python train.py --num_hidden_layers=8 --hidden_size=192 --num_attention_heads=3 --num_key_value_heads=3 --head_dim=64 --intermediate_size=768 --vocab_size=512 --hidden_act="tanh_gelu" --norm="layernorm" --norm_place="pre" --norm_eps=1e-05 --positions="rope" --rope_theta=10000.0 --rope_fraction=1.0 --qk_norm=true --attn_scale=0.144 --bias="none" --tie_word_embeddings=false --parallel_block=true --extras=["capped logits"] --init="normal" --init_std_qkv=0.024 --init_std_o=0.0 --init_std_up=0.024 --init_std_down=0.0 --optimizer="muon" --learning_rate=0.0143 --beta1=0.9 --weight_decay=0.011 --lr_head=0.00351 --max_grad_norm=2.0 --warmup_steps=0 --schedule="wsd" --decay_fraction=0.597 --decay_shape="linear" --final_lr_fraction=0.0 --batch_tokens=[16384, 32768] --max_seq_len=256 --doc_mask=true --train_tokens=143100000 --max_steps=6307 --dataset="wikipedia_en"
MLP neurons of a small language model. Each row is named by its layer, matrix (up: input weights; down: output weights) and neuron, and shows model dimensions 16-111. Each number is 50 + 10 x the weight over its row's rms, rounded and kept within 0 to 99.
Before each neuron's rows, "fires on" lists the tokens most often at its 100 highest values on Wikipedia text that the model never trained on.

fires on: "ew", "ed", "as", "ot", "f"
L3.up451:60 51 59 47 47 60 62 63 44 52 46 34 59 42 48 44 36 71 55 53 46 39 53 44 48 47 49 43 31 46 40 47 41 53 63 55 40 31 51 50 33 44 41 52 58 43 68 48 40 63 65 48 28 51 75 69 43 53 38 67 52 57 65 46 66 70 50 25 54 55 44 67 58 43 53 43 44 46 45 25 53 36 41 53 54 53 43 46 40 60 62 38 52 49 36 69
L3.down451:57 40 57 57 44 45 49 55 61 50 61 54 26 39 48 56 53 44 58 34 46 60 64 62 35 61 41 48 53 59 39 66 50 44 53 48 42 52 38 57 52 62 41 48 39 51 37 54 56 66 52 49 76 40 62 55 49 47 57 53 50 63 41 47 51 38 35 44 55 52 47 40 40 54 53 40 41 57 42 48 60 45 49 50 64 39 44 51 46 59 57 35 35 58 55 30

fires on: "ed", ":", "n", "p", "y", "ot"
L3.up599:35 52 40 63 47 53 40 60 45 38 56 48 36 56 39 54 44 65 56 57 35 39 47 41 32 63 61 71 41 47 47 47 56 42 46 32 44 34 56 43 49 59 46 47 42 48 41 39 51 57 51 47 34 57 59 42 53 58 43 43 39 50 56 57 44 39 59 36 39 46 50 59 46 49 54 68 53 44 56 61 60 31 69 47 41 29 42 56 38 58 36 62 55 53 62 34
L3.down599:34 51 51 54 41 47 48 47 71 33 67 66 48 39 53 48 38 59 60 43 48 54 49 37 51 49 48 44 56 39 54 57 42 39 47 57 49 51 43 69 71 53 53 64 42 54 58 58 37 17 45 57 49 58 45 40 60 48 43 62 46 59 50 67 50 37 64 48 63 55 44 40 44 53 51 25 61 34 53 46 38 61 60 35 60 51 45 58 53 49 57 61 45 62 40 59

fires on: ",", "u"
L3.up134:53 39 67 42 53 42 32 48 54 57 33 38 42 47 48 53 37 59 50 77 64 53 63 53 35 71 59 50 43 40 71 54 46 59 60 60 42 53 47 66 44 46 67 53 38 49 47 45 46 47 61 45 45 47 58 57 47 34 43 68 53 51 52 55 44 59 59 50 57 53 46 50 45 49 53 49 55 45 66 57 46 33 45 69 61 54 48 49 61 54 53 52 45 52 50 53
L3.down134:61 65 38 44 50 49 64 46 45 51 55 38 57 48 54 46 55 55 50 30 33 48 42 36 64 38 46 51 49 57 57 62 45 33 54 42 58 46 39 37 60 63 61 57 46 63 67 67 47 55 43 50 59 55 46 46 49 59 52 45 48 57 49 51 56 57 27 44 53 36 52 53 55 54 61 66 48 48 50 36 57 65 61 38 53 45 36 39 43 39 31 60 57 58 39 47

fires on: "ound", "iv", "g", "gh", "ost", "y"
L3.up519:54 53 58 46 60 48 36 32 49 53 52 45 33 66 50 41 58 58 47 40 52 41 45 44 45 61 54 50 58 39 33 41 54 46 49 63 34 46 62 58 47 44 39 41 67 43 67 52 41 32 58 55 55 64 50 56 55 31 65 31 50 43 58 34 72 50 56 33 35 63 40 50 53 47 37 29 47 56 63 53 62 53 65 39 44 46 61 59 33 46 62 57 41 37 45 39
L3.down519:45 51 48 55 59 64 50 68 43 78 61 41 68 41 35 44 47 48 39 42 41 54 69 43 65 49 57 50 51 58 45 51 35 50 30 43 51 55 44 63 45 62 48 44 62 65 53 48 51 42 47 50 38 52 41 38 33 51 45 33 64 41 43 50 41 44 48 39 51 46 50 61 71 55 58 46 47 41 40 41 40 39 45 58 46 38 79 58 54 65 52 45 53 42 43 56

fires on: ".", "or", "ric", "v"
L3.up120:63 42 50 21 33 55 41 44 46 56 70 53 49 52 53 72 53 52 36 47 40 53 59 48 51 54 46 47 51 47 58 49 52 51 38 69 58 49 46 61 60 51 44 45 60 36 47 54 43 51 60 51 42 61 61 60 55 44 48 48 71 31 64 50 59 47 47 59 50 48 48 60 59 40 27 36 61 44 45 44 47 62 55 61 51 53 62 56 33 57 40 59 50 42 36 58
L3.down120:36 68 32 61 54 55 25 55 50 34 49 49 56 55 45 58 42 42 68 36 66 69 63 58 51 37 35 64 40 31 52 58 57 60 56 45 50 58 49 40 25 34 46 35 46 41 56 45 61 60 47 58 43 46 57 56 54 55 70 59 67 57 35 50 50 52 37 49 64 49 57 39 31 36 61 35 49 38 65 37 46 63 57 66 46 56 28 41 56 56 56 41 58 58 34 40

fires on: "m", "b", "k", "le", "j"
L3.up661:54 45 63 52 49 67 57 35 56 62 53 55 52 66 50 50 61 48 61 44 78 59 57 55 50 64 44 52 35 59 42 39 39 36 51 54 41 49 56 50 40 51 39 56 48 54 43 71 60 68 51 47 57 46 38 63 35 42 43 51 45 46 60 49 17 63 43 56 53 44 61 42 45 32 36 70 36 46 34 45 49 61 50 60 63 41 36 38 29 36 51 55 32 47 66 55
L3.down661:59 40 66 51 53 54 64 59 34 61 40 45 63 46 43 55 48 43 37 66 54 40 44 62 56 31 60 52 67 47 33 69 65 52 45 58 39 36 53 39 65 42 47 47 61 33 58 51 48 43 48 66 52 52 49 30 53 44 47 48 65 55 44 46 46 49 52 46 65 48 51 42 46 43 61 49 59 53 37 52 51 38 61 51 38 47 43 59 61 60 46 52 40 50 38 63

fires on: "y", "id", "z"
L3.up203:36 53 63 54 67 36 45 52 53 42 50 45 49 39 60 39 55 55 49 46 37 53 49 57 42 57 55 36 59 44 42 44 46 39 46 39 58 44 39 42 54 35 34 52 29 56 48 44 52 53 46 59 54 54 58 58 47 52 39 33 46 46 54 50 48 69 42 27 58 58 44 47 53 52 51 34 53 48 39 58 59 55 42 53 55 43 47 41 40 56 78 33 62 45 73 33
L3.down203:58 36 49 59 31 35 47 50 41 37 59 50 49 61 57 45 53 66 47 59 38 42 42 44 57 21 61 52 53 26 46 57 58 59 31 60 49 56 46 59 52 63 56 55 36 55 47 27 58 60 72 52 53 42 57 39 50 58 52 52 58 54 47 49 58 52 57 55 34 47 60 43 57 47 19 36 39 58 49 50 62 62 55 35 46 34 58 40 52 57 45 44 49 52 56 55

fires on: "e", "p", "il", "t", "an", "le"
L3.up235:69 45 44 44 35 61 44 51 55 58 56 55 55 54 37 46 38 50 33 52 51 61 39 33 51 52 51 38 40 41 71 44 52 43 61 55 52 54 40 56 55 65 80 54 60 60 59 49 52 58 51 53 56 55 45 68 52 66 61 40 47 39 35 57 52 53 54 40 51 61 38 44 58 48 60 52 37 58 53 44 48 44 57 60 56 48 30 54 44 70 42 54 43 47 53 59
L3.down235:62 42 41 52 32 45 57 22 67 37 63 53 46 42 51 51 57 47 64 42 51 51 44 51 62 41 44 57 40 46 63 45 43 41 43 57 55 58 62 46 45 41 50 40 24 41 53 48 33 47 55 57 37 68 63 54 63 63 48 73 52 44 46 55 57 57 60 42 48 45 36 71 57 47 33 49 56 73 40 48 63 66 48 40 61 46 59 44 32 37 37 42 57 60 64 45

fires on: ",", "i", "est", " it", "us"
L3.up264:37 57 47 49 66 41 45 49 52 55 64 34 49 58 43 43 49 52 51 52 58 62 54 27 55 42 57 54 49 53 51 72 63 55 25 35 42 45 45 53 59 44 59 54 49 58 57 27 36 48 47 48 37 60 41 51 48 35 60 55 45 51 45 47 55 62 50 57 43 56 37 43 42 53 27 44 60 50 58 60 41 59 66 39 59 40 46 39 43 59 57 49 50 58 44 66
L3.down264:28 39 69 38 60 60 55 52 65 63 54 46 71 48 63 53 44 41 49 34 50 54 45 50 58 56 61 52 42 61 40 48 36 48 65 68 55 57 54 59 52 43 58 57 39 54 63 38 45 39 64 40 48 58 41 54 58 51 64 63 31 50 53 60 49 47 50 54 62 42 72 47 52 35 41 50 44 49 34 36 47 39 68 53 54 58 56 35 44 57 61 54 56 60 42 43

fires on: " g", "y", "g"
L3.up150:28 46 63 50 46 50 36 58 56 41 55 34 52 54 52 48 56 47 53 51 63 35 62 71 56 38 52 42 46 32 59 40 54 56 45 45 36 55 43 48 43 63 60 56 50 41 45 34 47 63 65 48 32 49 38 47 93 53 43 42 63 51 67 63 40 51 62 58 43 62 57 42 48 48 42 50 50 41 31 44 51 53 53 47 53 48 58 43 29 46 50 38 30 46 59 52
L3.down150:38 58 73 57 49 43 49 56 50 46 52 42 58 35 28 56 53 44 31 52 29 55 65 15 64 54 37 50 50 54 69 47 58 59 53 46 66 55 67 52 62 36 58 45 44 47 42 39 48 42 43 57 48 42 42 56 47 53 30 47 56 63 41 60 67 52 52 39 26 60 56 57 46 49 64 61 59 64 60 58 44 43 55 47 48 54 54 57 61 49 52 52 36 47 63 59

fires on: " Y", "ow", "Y", "y"
L3.up241:46 51 73 31 47 61 66 61 54 39 50 62 54 56 45 36 59 62 56 26 54 58 44 59 45 38 59 51 54 47 50 47 44 39 48 45 54 49 58 41 45 48 59 53 36 54 59 54 44 61 46 56 56 49 46 39 46 51 49 51 54 43 44 32 75 64 23 36 54 45 58 55 44 51 37 14 47 60 56 43 60 44 56 47 56 65 46 49 53 48 56 58 47 50 64 46
L3.down241:39 45 24 77 60 55 62 43 48 42 51 49 44 57 58 38 49 71 37 44 42 55 53 48 49 61 54 50 57 37 51 48 64 44 43 56 54 54 52 39 48 49 37 32 64 50 45 45 55 64 65 46 51 40 32 54 39 48 56 54 44 54 38 57 47 54 53 46 51 41 61 57 48 43 52 44 43 53 46 55 45 51 34 72 59 38 31 49 40 61 52 37 64 32 43 59

fires on: "1", "ab", "3", "y", "ies"
L3.up26:38 64 62 60 62 38 47 45 43 33 62 52 54 58 46 54 46 79 78 58 45 55 47 36 52 45 48 29 50 54 48 52 46 42 50 50 54 36 43 54 42 57 51 42 51 40 60 54 51 39 48 70 32 46 42 55 39 54 38 56 48 43 47 21 68 49 60 53 46 45 60 29 65 41 54 41 45 50 25 39 42 35 54 46 58 59 49 45 57 51 42 61 58 49 57 46
L3.down26:56 65 45 52 55 55 44 69 54 54 47 44 38 52 47 57 50 57 51 49 61 53 50 48 55 76 38 67 47 60 68 59 45 58 40 55 30 53 57 45 60 53 52 49 56 44 50 54 55 50 55 56 41 69 31 50 52 66 58 51 56 49 38 48 38 73 44 58 35 41 39 59 37 53 49 47 40 48 59 45 39 30 62 35 49 42 45 71 55 54 39 55 54 29 44 47

fires on: "y", "i", "ot", "at", "ap", "ent"
L3.up107:33 57 47 56 55 49 48 52 45 42 48 41 37 39 62 58 74 55 51 55 55 53 41 58 31 62 40 59 43 35 49 45 55 50 47 55 58 50 41 28 54 55 43 70 37 69 58 37 45 54 53 59 46 50 42 50 44 70 43 42 54 52 39 41 57 49 42 75 38 64 44 36 41 61 53 25 64 54 49 47 54 55 47 33 62 61 67 53 71 46 73 35 50 56 57 50
L3.down107:63 50 48 71 64 24 43 52 46 46 66 53 49 41 38 36 35 51 54 47 58 45 49 41 45 41 52 55 53 56 51 43 34 47 48 46 54 50 47 62 51 51 49 57 34 44 49 55 61 34 56 53 55 49 72 43 65 32 60 44 63 36 52 48 34 58 57 43 45 33 46 46 71 41 32 64 42 50 80 29 47 50 40 45 56 38 48 43 37 58 33 51 59 63 47 53

fires on: "en", "el", "ro", "est", "ent", "ust"
L3.up652:56 52 63 42 59 32 51 50 54 43 57 56 56 59 50 51 46 45 58 48 57 65 50 62 59 56 52 44 49 48 32 45 54 43 67 40 66 46 40 53 63 46 71 60 45 54 55 50 57 41 43 66 58 58 37 35 37 63 54 64 48 48 48 38 56 48 74 58 53 43 51 46 44 30 57 43 66 53 51 36 45 22 38 38 41 43 43 67 48 49 51 41 49 55 56 50
L3.down652:50 66 52 59 58 55 41 61 49 57 37 68 72 44 38 64 50 58 32 66 46 51 50 40 65 31 60 52 40 29 35 45 62 61 38 45 63 49 39 53 53 36 49 52 62 55 55 48 70 45 48 40 61 51 58 56 53 49 39 60 45 51 38 68 58 30 30 57 81 29 54 51 38 56 34 61 46 47 41 51 40 66 42 61 36 44 36 49 54 41 39 55 57 67 56 46

fires on: "c", "t", "it"
L3.up464:41 64 40 62 39 59 57 41 51 34 53 47 50 68 71 50 50 20 43 47 55 58 63 49 33 54 44 56 44 57 43 56 59 43 51 51 56 55 44 66 57 51 38 40 44 55 55 51 65 49 41 23 42 47 41 45 53 48 59 61 35 49 57 39 61 59 49 42 41 50 41 44 52 49 40 42 59 56 60 46 34 44 65 58 36 52 53 19 43 56 45 48 64 32 64 32
L3.down464:59 20 64 32 53 34 35 44 52 50 43 50 59 53 55 51 67 52 50 50 64 52 39 46 64 52 49 43 36 42 63 58 59 40 47 75 45 37 25 38 62 45 58 42 55 47 48 38 48 54 41 50 45 50 43 42 46 67 56 55 71 45 54 61 30 55 57 54 54 59 50 61 53 56 60 59 47 51 67 27 59 54 52 58 52 53 61 93 46 57 55 67 55 54 56 47

fires on: "c", "end", "ac", "ard", "w", "est"
L3.up764:50 54 45 72 44 70 64 25 40 50 35 45 67 49 75 43 30 37 50 41 53 60 48 67 60 49 53 59 39 48 29 47 55 55 56 38 43 52 31 40 48 57 50 57 51 67 48 37 54 22 52 31 49 50 55 55 69 42 55 63 64 37 50 69 47 59 36 47 57 53 52 44 33 64 49 37 37 57 45 51 41 55 61 60 65 61 40 37 43 41 60 38 37 52 55 39
L3.down764:48 54 55 47 52 49 44 72 67 28 42 40 27 65 56 54 45 49 56 59 49 44 34 47 55 53 32 36 30 57 57 56 38 41 64 63 44 55 61 40 65 54 63 48 52 27 35 52 63 52 59 72 57 59 31 46 47 71 68 46 46 51 48 31 40 42 59 51 54 59 37 56 46 32 57 54 64 34 53 52 62 45 61 46 43 35 59 55 46 53 54 69 52 57 38 55

fires on: "8", "1", "it", ")", "es", "7"
L3.up116:53 51 67 55 61 55 61 44 50 38 52 64 53 59 50 62 48 47 69 34 50 54 59 44 63 51 53 39 59 54 76 53 36 47 63 60 52 72 58 19 35 47 48 42 53 33 41 57 49 65 48 39 51 52 50 49 52 55 41 31 43 50 41 47 49 42 47 52 49 50 55 54 47 48 45 49 60 39 63 50 22 38 59 36 47 35 57 47 50 58 43 41 48 48 57 43
L3.down116:52 41 44 48 59 50 37 65 31 55 48 41 49 55 41 62 42 45 38 60 60 48 61 51 24 55 48 43 40 39 45 63 58 43 50 29 63 34 64 39 39 46 64 53 45 46 41 49 50 47 56 74 48 52 46 47 37 64 56 57 63 58 58 50 44 51 66 66 26 70 45 66 41 55 46 40 46 72 52 59 56 35 45 55 55 46 74 54 49 35 43 57 52 62 70 47

fires on: " was", "d", " is", "c", "ew", "est"
L3.up294:47 46 56 40 47 45 53 55 36 38 57 54 54 47 56 25 64 53 16 53 41 58 42 66 50 38 40 39 40 55 55 40 40 56 60 58 58 60 56 57 58 46 59 54 36 52 57 68 47 39 40 47 46 56 39 45 47 55 55 47 61 58 44 38 42 52 52 38 49 47 66 38 56 47 46 51 48 49 43 43 40 47 58 38 29 39 50 56 33 43 56 60 78 54 55 76
L3.down294:34 56 38 56 49 56 68 37 54 57 45 54 45 46 43 30 47 29 47 44 50 54 64 56 50 53 48 34 41 69 34 42 57 58 51 60 43 60 70 59 42 45 53 34 43 65 50 55 38 44 58 31 53 37 35 52 49 53 66 55 30 54 60 47 51 34 40 57 45 41 52 46 56 62 64 33 56 47 50 46 42 64 62 46 42 67 53 34 31 50 56 50 44 49 62 48

fires on: "d", "t", "ard", " of", "e", "or"
L3.up413:47 45 48 55 52 62 50 60 43 51 50 50 67 44 59 45 34 46 37 46 30 52 59 28 57 44 45 52 38 41 41 48 62 63 50 51 50 46 54 29 45 52 53 62 57 55 56 23 49 46 67 66 35 57 56 42 65 57 63 57 50 45 42 55 38 63 46 45 55 53 45 60 58 34 49 66 43 42 45 48 71 50 45 58 63 46 41 54 53 62 46 56 57 45 47 54
L3.down413:53 44 39 45 63 48 62 56 61 51 59 45 44 44 46 58 45 43 61 49 57 48 46 59 38 72 48 50 43 23 48 55 43 49 52 36 64 55 57 72 61 53 53 30 51 53 54 67 61 55 28 34 43 59 57 36 44 68 44 50 53 44 64 32 51 57 51 50 42 58 60 43 42 41 53 51 57 43 51 50 46 48 57 52 65 54 42 52 46 27 43 42 36 46 63 46

fires on: "k", "y", "ac", "z", "ies"
L3.up721:38 53 63 55 56 38 50 32 43 47 58 55 66 45 49 69 57 70 39 61 41 50 41 61 50 33 50 49 46 48 55 33 60 47 58 64 49 39 56 56 45 55 49 52 41 48 47 41 63 60 49 43 39 59 36 50 37 47 35 58 43 56 34 53 47 52 67 49 51 51 41 55 41 60 49 57 50 53 56 34 55 42 48 41 39 41 48 44 43 61 51 52 21 27 32 34
L3.down721:72 64 37 46 61 37 45 56 72 48 43 53 73 38 63 64 37 45 53 53 45 53 42 75 59 55 44 57 54 54 54 35 65 47 26 63 46 42 64 58 65 44 57 42 53 41 50 39 39 49 38 42 46 56 52 52 63 41 36 47 47 57 40 41 48 58 50 54 67 59 38 37 56 16 49 36 29 51 58 47 52 42 53 44 45 59 56 58 56 58 51 44 41 62 44 40

fires on: "oun", "le", " Y", "on", "r"
L3.up684:69 58 46 52 47 74 56 60 51 51 44 45 53 43 50 31 55 57 49 29 68 69 55 64 53 46 49 43 50 43 61 56 51 56 54 54 57 59 45 53 41 39 39 53 44 56 36 59 44 61 68 47 48 48 59 56 57 67 52 57 50 64 52 46 58 63 64 62 45 51 59 68 38 48 49 38 36 62 43 57 37 45 39 62 46 64 58 53 35 48 65 39 56 44 66 60
L3.down684:52 61 47 46 45 40 42 44 68 30 62 71 48 52 60 29 48 48 32 53 21 32 36 29 51 57 42 39 52 34 40 57 55 59 45 27 61 35 63 56 54 36 47 44 57 37 33 41 69 49 53 41 40 37 62 69 62 49 53 46 37 51 48 41 48 38 35 32 52 49 43 34 58 61 58 57 62 52 59 66 47 52 47 42 45 48 51 40 48 43 61 55 47 54 45 51

fires on: "on", "is", "ack", "ion", "as", "im"
L3.up673:46 65 42 46 59 56 48 50 39 39 40 58 49 41 35 49 33 50 48 43 56 56 26 34 58 32 48 44 29 61 61 55 37 36 93 65 56 47 37 43 59 50 44 52 55 52 62 38 46 44 58 57 63 48 48 33 78 42 40 66 53 62 52 50 52 35 48 59 55 26 44 62 40 51 54 53 63 50 38 56 50 42 47 63 55 60 51 51 54 64 48 41 60 58 38 68
L3.down673:54 52 51 55 50 46 36 51 45 56 67 57 46 52 42 65 63 32 48 45 42 47 55 41 52 70 58 56 71 57 58 38 54 54 49 45 41 41 39 79 32 69 66 64 48 43 38 43 58 39 40 43 69 38 53 52 61 43 57 49 63 55 57 59 50 52 67 31 56 69 33 57 39 48 58 45 42 50 63 53 42 44 56 56 44 55 65 37 62 49 45 62 56 62 63 43

fires on: "\"", "is", " 200", "t", "qu"
L3.up452:63 60 53 47 43 65 49 55 41 53 56 43 31 62 40 50 53 48 58 55 41 58 60 52 41 43 39 47 33 59 63 60 35 59 40 47 46 65 49 59 52 42 55 41 55 51 50 45 35 50 56 54 44 45 64 36 44 50 56 53 58 37 50 54 46 61 43 46 59 59 45 55 52 43 51 50 44 56 38 42 65 59 49 69 49 42 61 62 54 53 28 45 62 57 41 59
L3.down452:47 30 46 38 37 49 53 54 50 65 47 56 67 65 74 70 33 58 54 61 42 35 54 54 64 39 52 56 62 41 49 42 62 48 57 29 55 50 56 55 64 49 43 53 50 63 44 45 66 49 45 36 53 53 49 44 54 46 35 49 51 64 47 63 42 46 48 59 48 60 55 34 60 52 48 44 68 35 56 39 47 26 61 45 76 44 47 46 45 44 59 43 55 48 48 41

fires on: "ou", "os", "b", "as", "is"
L3.up379:68 53 62 50 52 43 51 61 51 62 62 51 51 50 63 51 24 55 52 60 62 53 49 41 52 33 51 39 54 59 55 49 67 48 54 57 75 59 38 35 62 45 45 38 56 46 57 45 52 50 57 37 66 51 55 42 37 49 61 53 44 55 32 42 38 47 58 48 60 50 29 51 63 67 48 55 39 43 44 49 52 35 45 81 36 46 59 61 42 56 36 61 43 63 59 64
L3.down379:24 57 54 48 43 43 51 58 52 43 54 43 52 61 52 59 50 49 58 50 50 51 36 32 43 65 49 57 56 69 35 54 52 62 46 48 56 46 30 69 52 61 40 47 51 56 62 61 59 43 44 15 66 55 62 55 64 49 45 65 44 53 51 45 57 62 50 58 51 42 65 55 51 48 41 44 33 51 59 54 44 72 43 63 63 45 60 46 49 49 57 42 40 53 49 43

fires on: "b", "an", "z", "k", "end", "if"
L3.up185:46 51 44 59 65 57 53 47 68 45 45 56 49 45 67 42 44 43 58 69 43 50 47 56 37 55 58 30 57 37 40 41 48 41 40 48 35 25 42 64 60 45 51 56 52 58 51 39 48 40 54 42 50 58 59 59 43 48 52 60 47 38 39 52 30 71 48 53 51 54 49 56 60 56 54 39 36 52 64 47 55 47 26 49 52 31 59 56 58 05 62 43 36 48 48 32
L3.down185:52 63 52 53 53 52 36 53 62 45 64 42 62 61 44 54 44 55 35 54 43 44 52 58 69 43 72 64 51 56 59 54 62 71 65 50 40 27 38 41 42 54 39 38 46 61 38 47 43 39 52 48 51 57 41 44 42 59 45 35 65 57 70 61 33 60 65 54 49 44 50 43 39 41 47 59 52 53 37 39 59 50 71 41 42 49 44 42 44 72 49 52 67 55 55 35

fires on: "m", "at", "in", "s", "ast", "ge"
L3.up616:46 55 40 52 47 41 45 48 57 52 66 57 39 69 54 65 65 40 55 67 43 58 51 56 42 36 68 63 46 40 74 34 70 45 49 53 52 37 48 48 55 34 62 57 43 58 49 54 57 70 48 51 46 33 33 46 61 63 57 48 27 30 38 42 46 57 61 49 43 39 49 57 63 58 48 47 62 49 57 56 47 37 73 37 58 55 37 55 57 45 58 43 51 41 63 69
L3.down616:62 49 62 26 48 60 57 49 47 57 57 62 54 49 37 53 47 53 45 37 37 42 44 43 71 46 39 39 53 51 41 45 37 53 59 50 64 63 59 41 46 60 31 56 72 44 47 49 43 58 36 57 47 37 56 58 41 43 32 34 43 56 40 46 46 39 43 46 41 48 53 35 58 28 72 47 66 58 62 58 62 40 52 68 52 55 46 39 52 69 50 32 44 44 42 52